{"n_kv_head": 1, "head_dim": 64, "vocab_size": 32000, "attn_scale": 0.125, "tie_embeddings": true, "init_std_qkv": 0.0201, "init_std_down": 0.0, "beta2": 0.99, "weight_decay": 0.1, "warmup_steps": 531, "schedule": "wsd", "final_lr_fraction": 0.05, "batch_tokens": 131072, "train_tokens": 733300000, "steps": 5595}
MLP neurons of a small language model. Each row is named by its layer, matrix (up: input weights) and neuron, and shows model dimensions 400-495. Each number is 128 + 32 x the weight over its row's rms, rounded and kept within 0 to 255. Numbers have three digits each.
Before each neuron's rows, "fires after" lists the tokens most often just before its 100 highest values on Wikipedia text that the model never trained on.

fires after: ";", " 13;", " 17;", ":", " 0;"
L15.up914:184168164144188095132140104166178091100154174124150166182168204068155164131174114151087080116142155159147093100118084045116146112176098091124133101185147113154080179182136132132126105065118151099123118164116145146108095183112098171131164161130130112151114143079134110079136114165137196187

fires after: " |", " 1", "."
L15.up1504:154119087169123134104067144176151159125131133178128129120126113093096102138089112106148092138105121117071135157119140107160081154136144136119132093137111157150142108095147169070235142132142144181144164091179149153176100111081159133100195135028117111156107130161111144147124126108149135198

fires after: " |", " 2", " 1", "\n"
L15.up1556:097113103147194126064083211139095133132173148108151165141128169111133166101166113073128114102127127173112080141125130118086075101080196138161159112088146154109149150161174157151143147124090160171165118160079168125170125121131148118106119155116162151111141160140166143108172114120146135158

fires after: " |", ";"
L15.up1486:149167117113107029091144181131117107113089050102153141097142158088050141081132128124160197115119080201128121159238116167134108096122123126147144125113120061137128158139109137118130116114138099165105120158106075122134103080139095107126083132051079126175138140192142135118132163136088144119

fires after: " |", " Ref"
L13.up1703:100089143059129120096038136148122103137156178123159141118140159090216119130149170117136082128131131116105126097127178099053156164134110108118196109098116157143194170143170149109104091102143174112126154203154117141118172117088148188191134133111141108107118135078102156173131123122124123096

fires after: " |", " its"
L15.up1987:134114117145142096093109117166134104122092075115152138102100234119105158139129115191107057138130124109152127098177132079147156183195128136117125174141097157081137123187184079146135094200159188162151095125162081127093173173116135169088191146062126044173118160120089135173141123089129127166

fires after: " |", "|"
L15.up367:133129142169158105174106159121115134163126099133116134143108120126151153079122105194137129181089094154147179124106159114083087158121158111035112100089101154144142148178129095107113150133104138124125171154120069103138174102131110152096100174136137111178155094089133138126102181114095097162

fires after: " |", " was", ")", ":"
L13.up902:165111105049103146137106147110114110134181149124124158120143164193133109123140110105135162101168123078073086140096136144120156145151096113057135078112071099102146165131133126141133130089141119129130143179132159126134146143148114215132143126106089099128109120067131101128078183112186142154